Weights of a small transformer language model.
Architecture: RMSNorm before each block, rotary positions, no biases in attention or MLP, untied embeddings.
Training: a variant of Adam for these matrices, 567M tokens, 4329 steps.
MLP neurons of a small language model. Each row is named by its layer, matrix (gate and up: input weights) and neuron, and shows model dimensions 0-95. Each number is 128 + 24 x the weight over its row's rms, rounded and kept within 0 to 255. Numbers have three digits each. A neuron's up and down rows have the sign that makes its largest values positive.
A block is one neuron, or neurons of one layer that tend to fire together. After each block is what it responds to, as a language model described it from the Wikipedia text at the highest values.

L4.gate84:164146122138153104131117136147135110133132129145142098151130106118148167122152156144100138099102169151106122110134134112091113097122143175157161104139134133171125116145131116136109127116090138079143139138078143087121075171157132141119158121114136148131149134157132129090137144129127178136
L4.up84:147132123135155109109162136142115169154108120140112112122119139127187145117119137089129117129121114141090139133114097132084162159149166164121083129166124155135122129150132206123130102141155125142123109127132136133120081136142148113150165098105084140123124174158109084098121103112142127121
L4.gate185:118123123096145088146115119069141130121156117139132105125139157090120116113142130114149133105115164127151157125146124141184094091139132127151191125097130120152129142136139105124155137097136155079126164180154174172110133153140143120127126109117150150110147089127159146139114146135112151129
L4.up185:076143132128161109141118124087088119100143082138131154121128137113125151123148149131163132107075165101152116136124120136118147121088111106168166142080126103121110168096118106132157106101120157104114145151105166110113168156132128113155123109116138134100180075107140165128151150114159181075
L4.gate234:125115131101148094138126136130159108173123137171126108148152099105201153134121148169089140093102100155148155136156143132092163118168121157123163129136123183082127081110133163094141153119159126127136109158110123123138114168123131119126126147137179089160150130127121108086149154137128118110
L4.up234:154170105149132125158090108162136099120154100165160107151111115099126123136126136150140120134109127106131161109076114143134180129120108153100135104129176181107130123147109157102138116108132114104160125182107137088106112158165084129166102144126132133133151110106127104129105143129144180082
L4.gate263:143095123144133132120108095102113103151114160166108146146158130150125144113125168110164108164119138107115182141151143138122131099153073118164131114114108165116089106152109088155137121158089102135152107105130096119115125087122161106158139128158121149107100171136153137132138163156183100146
L4.up263:124109127113134162116123098115123087142125129158145146137128119143100126129116136094152133152145103139081157169158126140122175071139086132147111155102115167126127133123108086199120093169115152117143124093130139091167134168128146162188153123130133164106125140137121153179116131114127116125
L4.gate282:165144134156101098146127119112117117138134143145118120112130158137131140122143096120135089124114164138133153152127085132133101156190132161148136077155166120113148153140131152128126100106110113134122110177105127098134147114147115130146091080136098172137156153121123114118088148111124120091
L4.up282:175094108157107164121136127078165088187134137123134087129095137108131090107083111122152107145107163152108147131154165128103139104129138122113133119138145106163151087146122138127142147103109118098138119151105138145100151119174113112132156119113107106100127107117187109120117145172112146111
L4.gate292:152135146148099086117102135088145106124124146148162125150158103117159150096143101140134148143094144135109131158132161129142121103153167156166132119131087137128117135108105162117084128103106154050133120179111132159127064158127116117136142105109123140136135102103166146116118154101108125140
L4.up292:119124127137143081098109113156117114162171150094151154177152150127116133160108139089113108140123101150177136141107128114140136124119120151121122132122095135128144090140137150116149118107124151132142142093115166150168110122140098146142119117147138126120138084102146117094096143098149125104
L4.gate349:095180142118159119177106128165156135122124106138139093078093138129146156088135110119105139160109141108139128174117152124129136118160090105134115115088121128153154143147108154142115104173127135154158112109113148154135107177131102118142117109127091103161143120131112123152148125102132127117
L4.up349:102146130139149139134134131110115101122126125139092137114099120128125124105124123134090161104150099139125160168114096147183155088129135131121136164158176165106160119113126125119147095145101151135122109099115119156138103154151093128143117093147136123124090124159139098108137160114106082121
L4.gate473:153110140150104120131121143121133087109124130095138147139130113134162111151112126133164105126157112140111141136131105090097130099154089092128095111095129087157143107145115151137115084161104177099138124149148119164108119134166107145134164113084106149136089151108150081147133146134108157125
L4.up473:117113086115132107148126131120114133126117122176155141108138119132084088104115158077126157123085111166143125101112129136121108115170139136116156149093151098145112104079117144131148095090114116111104100125123125108117169128169134124100106085128122104133129145117114126123137151159162157116
L4.gate657:148143121114153124165077097142153104155154088106182114133127159101156143125163094139102140138112116141117168200113174150098148141147110132104096162081148122123129140140122141171113094182113142161113137106097123119115128110180160119125101128106069128113122125086143131149113107105121116077
L4.up657:138131140140103111142118101072143118122120106175109132113106121109146132119110165150132103122128083113129165107149149085078093127182147159116140134097077176145123136171144178152154123125072105123073138137147151165177134105152176167147084108141114115132152105097146104117130158126092120132
L4.gate721:136158109140096125148077147128142131124105116125078125117106117160137149090106077117152174093093159123092140166128130161104087091139120134120165130114113128083115106138124107131094108097115153135134164090108120130085111145110121133141106121157124139097108125080127147091104113126124127132
L4.up721:123176150080099133140091121123150102125084122128101116109116096138148183130164118139101110148080123104139110113110159159139096111152100165152145149127116113096104124138118140107107120124127140179097140062129120091162123125167142145150125127140121147129103106131084124108128115086094152149
L4.gate781:117094144154077171119176138102132124114160161135113132104155099141132144133132148153090092134116106164131127164125154122100115102133128143097097140145128162090144146170171169169107146122089123122137075127129089095129157088137133074133110146130117131119105170164092113142089135151166075144
L4.up781:100108129138137153143150111130125110126127123103174129134139130129160151076115104117098133147155124162123128171123130122106158152132084136132117153162080146097146157136133135195134119120128086131137099117132105092162169096102115115179109157068108118124135151131058134142121085129140106119
L4.gate839:148130137129172157087105089134140125128138174113144120132152129149118116165095120097102097116105095113130113147108160088140121102117148161136152114145103131107136151110113143130099111140149095129110111164132104099111080144171166099116119144166167162096091107144142130086143146141113129145
L4.up839:092151114120125154089109089125118155125148123125145143121142131138122134132123116105109108164105121157147136137131118145142111112114143139071133146119170139089166115082108121128085088144135125117116090134116132084111090139154101144132121113140165202110126091115133142103121153132167142136
L4.gate946:102111167108150132144112092138144158107134131155121146094177142165104167133145073136154094104139099109139126121085116123167114133172142134148158114090167107106147150087130109112107095128130143131098109163085168143119128131157157086123125105152081128103152079145147136142164120124114163129
L4.up946:124163121168083132117118118106152162072130120170128146125087103149161086146134117122138179138109141150089118156088140150139129110148128124162140142085135132087095086105084113153116172128118104081098106164152097120133139113115116161146147142120135132116121105138168169090117087112126145116
L4.gate994:169154151155157145119132128141155131099133092159109149109136121096085099167103148110165125158101061157143148164133161119101113132119142103124165146174121096162121156142153160133122119131134113115147117129130114165147155131079161105091121108124118115153136136120121163165117124142129160097
L4.up994:118155147117143153105127139164154070125101072119175125115136123105129111149159148119153131184140103159163111109123140156119132148111130088097150164163116126143138186109133158173124112115137140136118110126139157134185133160133150144118180122130133146127139110102105138155160131097119157086
L4.gate1054:102104106136186119146077106131143113149103123082141137156137128127136132122155130156106109140106120124105125104120168134153139090105146136144140158107077138175120087085136149183167093149148127096110105146138140127114127113127129142126125120162137096148131106142111150154175118101138136151
L4.up1054:092144148142094133165100075150107128173131140140143159116154121148111116155123169142137148128095102149134129162119130123112118159137094140103120109095113116074146095137087131105159178157124115139105087145131113099137106092141145125158130120125111130116130137089087128086118161143099124133
L4.gate1184:155121146150132115151111110116113151131104168126134171121166121120096121121086123121183125114106088134124125108095124142077097086136151110152120081115107109078142110145110126120107143097129118126122109113147164140112137094158133140128081149171109127102118163130139123095115131134154117110
L4.up1184:122141116095165120163158132142166137075127147142175164120135151101173095103165164123146103156139100174143179112101171149081157101142118091173126135131113077097116104136120160141127101153100130146159089142118158102112112150147125129133141099136128145128135156118166097097155123111125116143
Responds to: Nationality and given names. Nationality adjectives and country names, mostly in short biographical descriptors, plus some first names in lists and tables, e.g. Spanish footballer, Italian noblewoman, Antonio.

L11.gate132:125133135126149128149146141096157109111136131094142157124134097147115095146075160159175141143083116166162128162111131113153111113134113085142153117143117148039156154096129135057099164129149125125096174154154094135117145103132150110128140157097139148109109128158161158118140134097126174122
L11.up132:168089172126155154101139150139128104154131177123143109167135154123156084116161121139139106123099127130194112121090123114150127176137083112149132122135144165136134172108134194124099172116132131098098138146120128099156096158131179105094153123110137172112120149136099130124135120114134121119
L11.gate163:078115152153159108081147074143124104107113152118157118175132131120112145095147130137087133111158105151167126138116142123114102113132120117139129138095118130120113146099150151107117138141182171102143115107136098134118103155163170165139100117123127163139137112121108169130169164115107142108
L11.up163:134148157123134124152117102110069092150175120104123136127113138119132121138112160100141126138116130129130130138124110103100147131147111130133127140162088121140153111117154166064108147153124146103103144108128116119113095142153160129144105116111102118106117102108110113127098110081127109189
L11.gate182:184117116126140091062133094132145145122113117158138138152115116141115087139096108136144153152107155139120145157083126099133102147125099156073120124088139116120167138106128128128164145103145138131151100112136121134133116114164131140112153157089092156123143116112133142149171090124169106107
L11.up182:123072099125186082128107170128136172145079154090129146133108122139122124112118094139177168139138127133108137096099122092107142176123136117139129109111111143093100109115167172133118131119139144149145131112162160094121146144156140122121143087118139149150151149093162116128160079144113117116
L11.gate186:152127134125109090137077105130111120161096116116152126125106152142115089146163127120116107125127113112112161145133158189102144098111133107102119118175124135136147115120146143182115122181095118134163152139152143109123096142144173117094168109150117116122140148104114103133127141106107108105
L11.up186:159178144144131144119151089104126135137092119124149182139136122100145156138082146078103175138133100135143102106155122084171099128122119159102156127164103141104165112140132110182126124112119128143101155130144128096140130123140100146096130109144128109170125123129138105126148148137102114134
Responds to: Nationality adjectives as modifiers. Nationality, ethnic or religious adjectives placed before a noun, often their word-final piece, such as Luxembourg athlete, Prussian language, Jewish passengers, Indonesian government. Weaker on other prenominal adjectives like attractive, retired, younger.

L3.gate945:129114122184142122164134121137168176141144123117142115137145141113127157088160171131135148151137071151121147097093112085135147101117079112160113140090093097098130119139119148146141119116127158108177106114094123139107092152138176147113116143094135076128127099131120101154158168122142124107
L3.up945:113167116139126130125141116125091142155101150094129145089166122164136130124158118118117162101149135129100105112108129112165112115166141143134116111095109084172109142085138155119114139180128151093159121123147130139136113142121106124163152134104170100153109136117092151098146141146110144099
Responds to: Sports tables and football. Pipe separators between numbers in sports or stats tables, plus sports words like football, European, Germany in sports or chart prose.

L3.gate850:128121113126191113130174082122152126162152107098152193100135121144147121147143074123162131126097098120129127174121142127110107077128141136110142116143109150129124094111137141136112092134110159101127087111107152103145065110122177129161145146135099117158129113175167139113152145119145134101
L3.up850:130120152129154143131099100127127118117086167153154108147158159182155125088113136150142136105109084116171180144115139110107103118170070137138141107096103145121118145147160146157154131151094140065147115108109134132156129151126144153105106112118134127142122088127135123138087181105105099092
Responds to: Country and nationality names. Names of countries and their adjectives or demonyms, often in sports tables and biographies, such as Hungary, Romania(n), French, and codes like ESP.

L3.gate988:152144150120067155137131134083122121140113106125100119185169122100104096127129082150136126134134094140130149102108132099167110096154134109140087125131104126125144096122126150122106129152127188117156150093126167118135091139131105134121113138137149169110125129107143163148139115128127082100
L3.up988:164101152143168085081097136126127124104138162125143147126120108126100105136156156145097129117135164127164098100134158151156118131143159189087139129132124118131146143157153138087126179133122120154084079130121114115091096059151097127107100105123180136136151147157161141099125115123156119124
Responds to: Four-digit year tokens. Four-digit years (1800s–2020s) in any context, usually after in, a comma, a table bar, or the, such as in 1925, the 2020 census, born 1944.

L4.gate182:135124096131170092146143143140157138125097142124146128148131129141094135136093121132143118121085182152127107134107119121142137097139120152148093133063117105178136162085123162123113152096134149112099149110100155152109130164153127136119138108159102115083131094139125143149138131164135165136
L4.up182:151109072155088170140144155110129116081126131144106149121155115115118101143129150158192155100110140137134145145113114157130100089117101073171140163124138060133143103100115152147151140148098104147159127106116128108132124133112135101125133166116160144111125125083135096160135105107159140139
L4.gate187:122099102114126130143142134109116148130131155114122137129170144143098105122112165118153158094137136114119125178127142106150109112120088093165153101103110120120111136145126095135105105157139123113160127154129129155114111116073158159138118141083106123121107150147140107122090116124155126111
L4.up187:123086136077109124124113130086126137106174143156141141090154127172095146130166088112171147091118088085180150139122116110143132116141140142116096129103090155107129137119151147163107081112157119114129137115140109161093111141147129114122099132128146139149152131123099178125117126116108120073
L4.gate194:137111149168120144148143136107109172150133175133142120135215109170102114135133139155088149125141156114130095101146160077145151117139121145190134142135122130114109124134139110145145138127127138097160128141096142168074121125151157135142130112115126093141153140165144135132116148131117113114
L4.up194:124142111109116114107101127126131154139154103083122111187111132108136078140109121099096098096108099119087136114106133118096129100145138110136161120123129122153146148129139141119134111151145158106073151093125109137158078139104095119140123153140162129159120165130127149095161079161089122148
L4.gate227:155084106161153125106081101132116129102108174144140133147175114166138088113114131140108106125100092132117142132127134115151131128126093139148107110124116148114107113124105143152109113116136143098088131142141137151080094141094089128132105086161121129145146120133098107129102101124109107132
L4.up227:104121116172098137141147089101151127102116175124107093090143120144131083129153094145080140110121092164099090099124131138162133139115134113148041111121137125132103101129085122161098130122148146126135142163112141146130133131134120121157134082125160154164148111132102117171103078134105159169
L4.gate287:111079120121089125138167130090139128104144125115151104180147170100148111090130105110151153115152110105159128163105153093098141115161119097100119098130097101148110108106109162121139154112144126098137118171175142135123109086173149095116095138162127136114093139114136114126117161147130131131
L4.up287:089136120130143162173153148100137128147139149164130066171133144104176145100128142130116114122108124129131142144119148089136131139117129106171141134079125137155144102154102149172104069141155142097115119136124120115139116109128152135142106132162113109117126115133105143160121143129159095090
L4.gate311:171151112136145141119158086129098118164152155116086147135144111123110115101144151171117161141162135141124099101130136079127152128123118147162082113113095180174144113107163128166126152110152104109112070129098128180119104110121119099100143097115145127140134138184113125123123141118139137130
L4.up311:125098112138152097132104189123098143122104135192164095106102106166120137155127130162183131111131149134129140120104135146126114112117067108128166120118090074130124108150111073123134112135098121130085164105134141110087136127135121127132123156106118138082121091096116160143092148125108147121
L4.gate314:177097087146106130136129102089120168138106156124115102114173141141139116101130137127159120106135129141104165115132147124151143123140107119142146089109134119150170125128166161170121092111145139099126073185124126182122104150140124124125113093105106112155154136140127075089121117141122139091
L4.up314:124112128121112090123094144170110057118184141115120146154099107113084131141106078151136152116117110089158113126143130175116112105123137119172091119085140117192112147137121136143099127135122162128143133126172171151115106154106121113122139171147145107127140120127156135135122135090144117142
L4.gate370:106102119176163145123127092149170157124151141137146132147136128117115136097147153125174128087122144100120127113104129102142142115124120084126124116077094075139109151098104117148152138130111120119122108164130103167098139141104149141136115148131122107125117086130154114141131139139105142118
L4.up370:088101146140136134104129108106165127170114095134114117113114136139146130103145145156164099113168112124140161105134129089119140156162115113167101113146125122181090145130145098130128140108124141170156153144140142173107150157164147130107141171130153095125102108113156109151123106144180132135
L4.gate439:118129092129151126146110152099124157180160124136073169137106115138181148116107107138151135094124124163112121133139088140089131115135116079094153126103109087176080118137127124122124116128171142135105062109155129114110124108143140129143156142133113135131122181075159149172143158154174101097
L4.up439:109089154115095120117128128135109105176110125109149121136163137154142136139162147154102150137105150117144127108158128118131139121116148109134157118135123126173160083074140126114123120146166177129101108152110080127086126125106173130143157128082196149139140181130183110159121148159136113129
L4.gate442:153112070094128078120141135108121167121123121109123086127138120154088084145123123098156131113130131086118127091107120126117111113128106147149137106087127125125127160079074115162142109105113139110107147160116110168096156086143103134144175115095147118114090094102098143128138162178171138117
L4.up442:126149134170132146126105141083121078100130096103160129129101105141126144145158148145142101127124151144113111124161137143117156073136082109132113150146174155178136145133098089145100119137105143113158163176078117148097157117147091097167168108101126118087136127131130109135131118120101171117
L4.gate571:129108126173090126142122142159154120113129124122188105129137139145085118098111115130131114168103155100145114145122127150170119068127114136120108116137165101084087159110132153122138104117100102071143122132115160145140118112121154147151135085076123129098154122169155091103159088116117144114
L4.up571:122085096122172190179119131115103096108189109120124129128140125109092109143138151121096116094135114143104144123122097120094137112133085105137137133105114078134110097157091107153158102112117138110124130165127132139124137159122129119124124113130139128106098122125143114164141158143124150102
L4.gate648:117119107123151108141166167072167140152154137172147144164106151110186127126122128132117113128139105140114178097136147082151140084140083112129159090111132159168107136092115108135101131156093119100126115127136123151128123160141138120112170154121147080156088116114158110154148126109097116097
L4.up648:152123146167158114139149124158162127147095153112154103113125138127167108103159127144161092159129148111103134118156150151147115072136138138142105141103114127144143139135112121140116122125069125114095136124138130141114132140168127097130112110112128116106116145146137089100137088106140109094
L4.gate794:111116095114102152121134106102140156137135130140096123157179155152108140131109120117150143122131166105097145141126144148100154100174121094156147075087131136161087142127133132133114075120101099096062109121133113108139130130111110166123087155128102143137087177141151130124083158171152142138
L4.up794:108117119096124118102137132124140155088114085108111131153138144142142141126144093130120138128103087153114116168125153143148157104118090055137148123091145121140102158085104106160112091106101115096102113182125130149120134128113115124147148120151094143146122116160142148166128168103168181114
L4.gate845:134145126156131116155117135119133122107139114132117153165169154130128138141086134155131133085132081146114119094114163130152128098159115132113146127130094094129092123101120118118155091100111106101108111169119121135128107144157099126107097134149107121093109144108136140117119143121103151122
L4.up845:156134152117119094127161133104107141121164131125143189137154119111105163109118147129106113154141141187149122100155095127136152088110071101122134112125101110099120154131119140184113090111120119074106093112084131132125130099109124165147163120086108167123193148136161139155109160128139121107
L4.gate1051:125106125127131151124162091121167138113116120155137119097157125122139117082111139141150105103128111148129147113122132150106123112152108098119103102069136120118125163141136146106145070092114171078132159138133156096142118120153137138107095107126107163100155121106142159159144169130126159088
L4.up1051:102136083126148127127094136124135147128099169161088126153155123174122104128100119169117135162163128155143165137139129098132157143139165114123162100125136095163124112131139090183146122144117139130143087142111116093098149120129161090091140099181151143116111133118126141136142137105157099134
L4.gate1161:139094126152130162126140140089113127152114154136155100131121112133154126103079111171133127112089152146075130167149132108146130127124118114122124105118100129148117133106147178140113118112108147098117081121133139105104085122138161128114079091144101078138147150090115112123118129148128121110
L4.up1161:130109093133139084079120153149160124142148160191137125128147128121090120141120139144152119079142184095101116123099144133116140139137120110103171152130157144146116137110148143116157083119140110138146159128120144117136120103175107124117145152131132165126164159098116113097136106172093109161
Responds to: Sports results and rosters. Tokens inside sports tables and match reports, such as pipe separators between scores (3–9 |), mid-word pieces of Eastern European player, club or place names (Var-ga, Slov-akia), and connectives like "signed with/by".

L11.gate531:141146113099139134109140132141176130141114142126145121100154157152141130130082128101146126127124114130166131108153138157138139111147118082159122114169137115102108165147093094182117154137144106128154141147133108119143151113113137104113101131137092110143132182120129178129154135141108187097
L11.up531:145118171122093131104113155167116116134121088117122131160121121085177083133086115156107089122134122150096135089152154115164102152127114103131124112115102109098125128133106147118109182093142145120090120148114133100122146081114125131108137144111122162155131116140162109143133155122151158128
L11.gate875:124146142124101146096125164127131097146115100136083133103116161057151151088117138138145149079114133118135088113104095108158137119138129103136083095136099105109175138119111141114150135087105134084126142137179094124132110150173141132130084163128109129133137145094134122124127131108138159099
L11.up875:114124107078087114065121121137131144129087089115149135116130147125104127097127118125165123121154145148138149138134138140164096104110148148184084122157173118115120125147093129109093126117141135160125139118181167147149114131140094084166098126102138175147082132110138106179194160154159124100
L11.gate920:173136128132094138099162145147129140139131088152110119143102100117128134109124102104151121132096115131167166112135144133183139117136124151090112111106155069169122177111168127126094138139103166105145084128123166129123160093064133144170101159088119121144102095146163146174122133120109150139
L11.up920:068146142126099095123110113148145136122127131103129085116146127129097165140101136130131089106147162114127124130145112120117083137113117150145145104131136095109121148119124150161122123127116132139118135099109154142159102111149128121144127092105108092126117143057105118117174163088157122119
L11.gate946:176110158118129108101124167136107130146154104144143116129121139170173170130096104143143124124173094129134143152087125135158130134149143137151128128139154145131129130136149123134116144129132115147154139106141145136128138144110140159145159120106156148128116140125112084152096120141155104100
L11.up946:150111200104126133106152148148143130107152098118122146148108124165129090150143107162173109095134146123110119147106113131122081139153107126140122141120117129110122140106158145148105153122078145092158116107112171085116157094145133150119128086118158146148112159102117139134130113102128149096
Responds to: Year in dates. Four-digit year tokens ending a date phrase, mostly after a month/day or "in", as in "On 28 June 2020" or "in 1985".

L4.gate60:142093122135142153141119140108158104137160123087157106170112161124147090108127092125185119129094120149140158176112118147103108151149105107126082099131129100132140170123126154129119149170134146082169136169198129105131125079129134174130127127122129170127106175116171163090118065096102129105
L4.up60:133161171168094089110093163120101140095170122105127159140114135098118114132104106145102154116121150158124113093125105151134099121149167125090140102130173125119129150144103104112141144097091113117107083145168125105112146140137097121083105133089107149107094164114158115147119098115186144105
L4.gate131:138119170144089118095147132112146122126114148127115111142114118127142088114120136141101135083156115106160142096137105095094104156127167157108169113129114116103145138115153112088120103100172111129135127096143120096120120113129161128094124108153160117139126164140113156138155104099107106141
L4.up131:107144121141138157109079152103111093085155105063136143123132083147106143133130106149145113125145139117158125125155136143152090176135136100095121133147113154117137177137138110098151081130164072158156139088135133061140113152102107152136124132127136138155159101083093166140175077092128103115
L4.gate267:143185144165126145083160140168170140126144134076128125140126160145117111160129151104173109152172134162154126117141138117180145131138144104116116111127131120080161158135120144120078124157134149141154101157140172126113085142139120159090148138093086161130151106151158170117114110140134140106
L4.up267:176120188134078120106130112111112140153120151154135132120134138137158139070114120106092114156189117142168109146095124137123119156152162167136131117123147153103143134136130111085150099136157150125115143098160110129126137134144103110101118106080156143120155161124124133155147109136114089098
L4.gate310:113153140110087106069151147087122106105103126099165140133140125123064156103101115131127161133107118122111129107136141173170154162156175204139095109136122119151117153107177152097141148095126157085122125108141106087082114084113089093117084108129149184109098153121116171097123101150116139124
L4.up310:171154100142116137114144136132121147156141099087119104180131155148089121119106119120104117153121165149125082126133121148143137111103174169112097109117129141129095152080109143130120141105140128148174155115077162133142114087143161140132128100135154129109118135128133143067160146159152120120
L4.gate326:111098150126131136097158134088119134140145139134087133113129157099116136138140063110129122161122114137163149119120126146125115142120116143129112108075129102103155132130182152114147125107156139125145150113109104113134125093095151102142148084104157116086155105166094177122120104155161105101
L4.up326:165133156154140095117145152143125141091138126129127130145158136154147136115103148146120139121145140104194099095134152098147126136146119190116121105126142129098105133110118160119116184126141167145138086152179117114082104180125082110077149150147128147154136128141138124116119116144136156122
L4.gate364:107125113137145138086137166115160134137126138094118103132107110092150118134137088114182155116131169155121136110125089106126114158141127098127124104155100129132143146143098124141124144079172147124117117141168163131145135149108094117102160175103124140165089145126131115088084096126126123126
L4.up364:161128147173117101140093124139115145143127161144094132131147120089193142157114146131130109146128124148147125116116155149149121109141127120121119119127117117149145102125115116098123175130117181148097135169156119116119123092138117115140128175132094123098120134134123108142135141105114140104
L4.gate377:155114088150130101076135115087133104141151144108136158142187103114139131114134103136132132093101079148131122129137149157102127109143127084118139119139115161137171067104129137130114106148126172110114116111097131131153117122149138162139161135134123143167102146105112105130103101093125134111
L4.up377:095144134119141134128142140125143099138106093147116136125077127124157110101097124142181186118107133123139145155159107133135119098123098101099100155118189165150180124121179135129109159151129140135111129110165112180097114138131165097119134182128151103099106136149155141174109102128089120116
L4.gate408:115136130127108125148112107128142123140123134094131104159129170111169125135100077119096140157131112124112105116107111167106145131126162169138130093097102080110145128134150141159114119116155108117105124142165122132125132174111128118092145139122102113083126138097121112138130122099122138107
L4.up408:117172159139080106151095163130137140118153115126108160114117131094112123126129098119112140122112133114142106098104127155096151145128146159126102112105157108117135115161132128151115078098133142116121139127146174113144109146145102161133153091105092156136134128141112142149180087098118162108
L4.gate649:129125133137189073112125175149165137099149145136124167138144104111097111155114112165144108085115128137130125163120139113099149135105129108133182121093137129144139140151097147122152147102125163113131146099127128117122150106121139131106115154130086173097162087151135111165143126151114138187
L4.up649:102151146144139122171173159094140120091113089132148152161115105131161146151174085118071121158119120111139085125134117114129134139104097137156125130147103152121123135123101179147109126113122156120129160082118095126125151140132154152104166119119134129147174105159118127155122141115154096122
L4.gate702:132132156160071144087155136155145116089142140100094125139111130099102101121149137104178120113165057149134156168147104108067127138165115120133146108163113112085130114125098150122100129114144175098096144141135139148103136121148131107119125161098135166129076156114149173113130090132111120096
L4.up702:177134103079141130101112145145145112160132143092131117150124143145151113146115146147137167102132142163136121144150123131134100098096126103128147146081125098163164095126170172138113132145119121130154128117142130135106086128152164158134129102134101130151134129081153135114099139145143120130
L4.gate957:123130176127139128071159166091139136138137125091130117136096098125104151141151121096133108133113169089156140108122132133161106133102129149133135117140125111113126163109127108111113144090158115178141131109158132121095122132096113103101089153141183093154155124101156141122124100102124124148
L4.up957:148127150145129127119146162145098124149120114131126174153159157099186153149140156091102119090136186140120133147143147139107118120124115162097118094093123078140143084090153075147109140166124111146159152080154135128128164123108126124139107138099129162161146115100133108152133107142149143142
L4.gate990:169130129133143106147144117144148107113094172092152117108117140118136106133132113128161128105159153122133113140108172156115119095137159143153185147146144113118122128096169139122162148105148127155079178146106125111097100123124165129125122174134118129133124136151137142133107074114090098099
L4.up990:132115103119154128110126122138164160149130127120121112112108098119119153098149097116121159154125136139145115131096148150139157157111139108147157150117177135129108165102139121120119112123151171164086115168136170125131157147151141170103141129143112159114140145144117189121114099107150106136
L4.gate1043:158138151172126117115150133102167092150151105135132130112114124124125153122141138126186102148124104117128147134093115097121129134115118181121169100117124105147146166133151167144095146126135107118120115087124142116112108085125140151092109132174158144158075172140138143093125145103154116119
L4.up1043:100138104115167109144140134132142075096121086158147144129120133113165146117146138093142093147138106117129143138095119141131145181119144155130097130127181112091130122117146164129119077127104123169111101126152123117121123113144105150111167130104141114142122131134139161122149117106108132135
L4.gate1065:132130125113105096125119124130132097153116152109075141129117116123146107143131120166147097150143114073144180185126164099137099124137098119168118150095104104096157134164137145094149094162145135151149127131084154144149096155138072129086099100174107145133117144107155176119140122134120154144
L4.up1065:101180102112168124131144146146114093126120099102108136104112116106094139152161146099146142138104141124141109165114135123130188117082153085127102161134128131155175156085098138115160101117117147171134117096084156104140125153158130134130108127148077140126130118127137140166134110100102152121
L4.gate1066:138110162162125132097140120123165146106148116120081172120158151099118095141094071121161126134137141151150170146146127133113135128140134129151119121113125060107165098106178135149118130127111146130137106101157130170127114154153143151103115141095156113138173129132207108138111140093099132121
L4.up1066:102081148155159139094120135109144116107124120097135170139102116125185102132117099102104089152114165114167132094154134164173124124118131112137131156086120138121102159124130142167141114136120118136134134097137127111123158158133089112112136116142156135139125115123163110158134070079176114109
L4.gate1159:150122134147123091115117128130126125084134137140143117103105152127072112115133085123122126145119156130174124099124135125151068122120158160136138109119196153113120123113118147155119141123144180109156129085091151119149100134119134138128093081113129157112159136097078134137143132096115143090
L4.up1159:107155119139107141121109163109108159127162093113120130087150123128081164109136120128121188153110146142151086150120113151120099152137146124124134112114113126148136123119129137110089093151139139126102119140090130139106162102123149142160118140125094160149137121145135119103084153177099161148
Responds to: Four-digit year tokens. Four-digit years in dates, strongest for birth years in biography openings ("born 12 August 1945"), also after "in", commas and in table cells.

L11.gate752:142125128140130102135121078114109123097113119135093134157124141140141103142150132106176152121141160113096135139164127103150112155162113143091097121180138098135119095119097127154076136119109109162142085151108151111104112088105102134108118159119128145102129104123125104090138113148153126116
L11.up752:101155091127150133127128119118154116128144130142145085145137128138115096140135099102130124109130130094133078151106155191146145165101113142144140131143149110174143113172117125135128142098074162158136162105119122138090115134121128105129074144129153132113171135116167119122113118144156089078
L11.gate773:123152129150137121159126146154118132091154099123119124153079116123169153140122150134149146110142109135169093126134134152144117124165157109153163133136122130122113114119135087126114129139123092170104135152139159115110114116118112184122103165166151102135152128158126123152136134172149139101
L11.up773:134132127149105183143144164086127113089117165114106091143119148115129124131131175137144130079140144107148087134149132109128077124114150131119154145140099128184118132139118100122144146100086125124155156125147100074133125121096154115134102151109116149142134123085097153128131117090151179142
L11.gate1116:147121101139152128159152116113142130145155157133111125137111117115165107107118105116141110113140096064096125138141137096148132138170140135142113088088115154121137160137137134105142107156127193142153116137133066072175081099149146147095099156141138143135098101137116145157103096098124126093
L11.up1116:124099167150124098115119172102128131122166167198149138144159135160112179109099132138133140145155141127086094160142159140117108109143106135126149155091131173091109146096131119126129082130128118110127161110149153089088094116116107099137096173142109083106115120154139084166115127117123162114
L11.gate1167:118083123116133098126149106117160104127154125114124118117126109175162116134139162127079114130145174109123074128177118095088113139125171143182134141130125106121118095116159140171133109139102142150178146121127098117151134160108117125098141146117151114134119131151098102192119090129160114153
L11.up1167:138111140119119099159134152144163131121118138189118095118102103134183150107125143164108100151129130116119116178148142116151145138108111168155108122142129153116128128137119152097106113123115141106114140105153089160119151121088158130153123162149141118125130132120142112129149099125088132119
Responds to: Markdown table separator dashes. Final hyphen of a --- cell in Wikipedia markdown table separator rows; weaker on first fragments of split words (end-emi-c, det-eri-orated, ball-istic).